{
  "n_layer": 9,
  "n_kv_head": 4,
  "head_dim": 64,
  "norm": "layernorm",
  "norm_place": "pre",
  "bias": "all",
  "tie_embeddings": true,
  "init": "normal",
  "init_std_o": 0.00482,
  "lr": 0.00534,
  "lr_mult_down": 2.0,
  "lr_head": 0.00561,
  "grad_clip": 1.0,
  "final_lr_fraction": 0.0,
  "dataset": "wikipedia_en"
}
MLP neurons of a small language model. Each row is named by its layer, matrix (up: input weights) and neuron, and shows model dimensions 64-159. Each number is 500 + 50 x the weight over its row's rms, rounded and kept within 0 to 999. Numbers have three digits each.
After each neuron's rows, "fires after" lists the tokens most often just before its 100 highest values on Wikipedia text that the model never trained on.

L4.up323:595527527598512541477517538453436509474564495434433390531495500495488455525410563520467529369415491490522614490490445456553418525466473501524491562502446458544555460470650460516430497502494486433503545505593501442423520419423513455469498493520440562429446470525470474481473452476584577472
fires after: " in", " be", " ex", "en", " re", " comp"

L4.up622:472497445502469471523570578576530405416468534437491534499590522496483551464453516510446550510478552460582553503502494530461507480420503530517477488508499507467497562498527508563437474526483534489486554448593498494471396507492566489467501474594363534554466508520583457447476537552502422527
fires after: "c", "p", "mp", "g", " ma"

L4.up735:467540510467475500453530549430458541523366579553468423470469454418489541527538602432559511365465445547475496562530498593390419530492536475468551461486377517552545589508393544496466418518509546483589497435434575490500512514522483513481474472490501453562408493502553487508464588445469525467
fires after: "ed", " was", "l", "tten", "act", "ted"

L2.up71:394461528454512466337539537484554492562474470427485545476496443461509532528477461507521630619414526464530491567533486493557473495540576482381458504538505528504555458517493490553391477483440528525567427504524482565519476522416620487557493482558569405535521498510499490412510518580417501514
fires after: "s", "S", " F", " S", " f", "un"

L4.up906:524553497486507464432553481494544471346532517529458506439604490559508524451456467558507474566571470580448549439573555436470465423457523473514490568542460470609470482565422510508551360541490503556476485525562481508536498489396505537487412399553530534492511476475515488507615491521476436434
fires after: "born", "-", "er", " 19", " La", " with"

L2.up610:511473544477406430463456559520424560434516487550546494490544419475558477517487480565455570519541512499564529499549537479522461527535472560479529522507487452542526399508506545418475528495489494480466501514477441502517606531492580438503546493406526572522486478488524500426464449501517488487
fires after: " p", " P", "ur", " pa", "P", "tro"

L4.up419:559551501589540465477444494562474568501405498449565398482549533551498568502505419434560493520433528427507529535565556531563440557511547501541470442573487572450497516432453580552585474502463482394498365541466537453457509500462494474558504477516384520527506517455439487478416519505486449535
fires after: " ", "hu", "ba", " ma", "M"

L2.up363:500516594509516520389536511567523570444599510511551508441507517529592453542487476502500554539600481466605430496602478478532456464535463418489462381377548488513442523480580490493481522559557433495502480429456607476530470452512460544517548582548424498558512463465389527590501493507421494442
fires after: " A", " I", " O", "I", "k"

L2.up29:381484567558451464379456529517514498482465506475455525475553444469491528535516506454442464547491420476460418549549500478546505553440524432469538469476418503494479626525615501467469538568489472583490568498516449476472511462538483592509518569584477533467513544518636435471529522561513517427
fires after: "ub", " Ma", "g", " Ru", "bi", " G"

L2.up20:538526497578510484446453619484511469514537505571437541441520597525458489543556399423492411449555464589486460553534488482477470413400600513522519538584451475564445441540479507488453495545564443473494551459509478619465426437492552545532389538552508528455459489584372508502542562572504430527
fires after: " de", " re", " at", " be", "house", " st"

L2.up682:525507534482481440387584443535495526491518412576595427452551519537492524483494528487513560601542667540528478494556519558549481534540399443535495542567474470514490480401432472484478489500511495510416498469431475427525510509534432467461473514507616396513415459523590492470566456471433455488
fires after: " ", "ver", "th", " O", " Or"

L4.up560:570468532460493485504517490507483520384436411509436408547453568501531518494546486438412476567466525449520395506535514482446533468539533517445474534579464427462559626520445516561544472536524490471474497481578493541433505501569452452457438554459470547490534529406526480480557544514479513566
fires after: "p", "op", "ab", "mp", "pr"

L2.up854:546455447459440594538596486534447506519517497488571444440493555395519507525447534437464480552636496577469508569463508453505444574530447525593459514501538485449518540535457483486502473502497566460528538592530533469431492512491467481569540420473469545519544494556430507455493496487525493512
fires after: "s", "co", "us", " Sa", "sa"

L4.up930:521538576523483514399569539487528545516499476528556465485439604485568491464456574470584458528510576543445452557537529514455600525574476536499528466445508421402490404631578593501483481439515403398493510468462572487492483486531536539525444527508603482513563424446550433592472506512484436548
fires after: " ", "ed", " with", "ite"

L2.up526:611489489582512574526423538458526559654557384474543553411445435514512492548501403542519494531410495491554553470417507657607479521517479571528459368511477491473529515482431480502452557584513588491515457446522534481491526438535499466497471481584560545539474427440564506483431463461556485506
fires after: "\n", "re", " for", " place"

L2.up99:552537436544418515495516500488476535527534558500370421485533570472425536495491600496384572465496404431545525407520526486469526495455476549550530512549553471390558456473447432467462567617515448529562490418533527505556459436471565536551550617494492483523539450523627533529462571505521579568
fires after: " is", " as", " was", " =", "\n", "bi"

L4.up299:527515483502451539434522382496445461466493474537469540484459492460573433472543547572516552537415477507627464584470466599471446476536498507540513442589528577516582532545483486435469467481547423395498461501472527512518438581454505510580572481509548507581465539453513468571506546521586541530
fires after: " St", "re", "te", " st", "e", " Te"

L4.up552:513484422599487551391542493557536514475541455532531544495483515501488520496508578550465491518438457445484509410453588541472478489539464462492487544369481422530486420519467439436515460570592407472446384484445436516374525554464613504514529497522597490487534496605531564526556570506521494592
fires after: "==", "\n", " =="

L2.up847:438488539570506486489547665472490533527502580524461574515540528437488496470508497481475488511565585528454528432493578512501451482474351629514512547484460459432471473545503515493437391482523505528529431398527520438517475588506491508585430512475510459513528487563437469535539582607552481544
fires after: ".", " high", "n", "5", ","

L2.up836:587522495487503504543510568429465570537567510445484452406501566485571464505473506502480495510428498493490566498488462426498529519444461395529422457469500472464493491482443499459515436503602467521377453474572528511465512520465512472543358464461442534530504427513526495556507442511474517434
fires after: "gu", "il", "b", "vo", "c", " w"

L2.up889:532455418526466490445406478519436491420503521523542554515507470528504507466600416521477491573430488613539482414514455518489511528478529429531403513380475494462507465511485411469435543513563535491491502561488510518505577462551504587540525418472589540468554519531612470562439504466487526484
fires after: "ke", "e", "per", "ur", "cle", "re"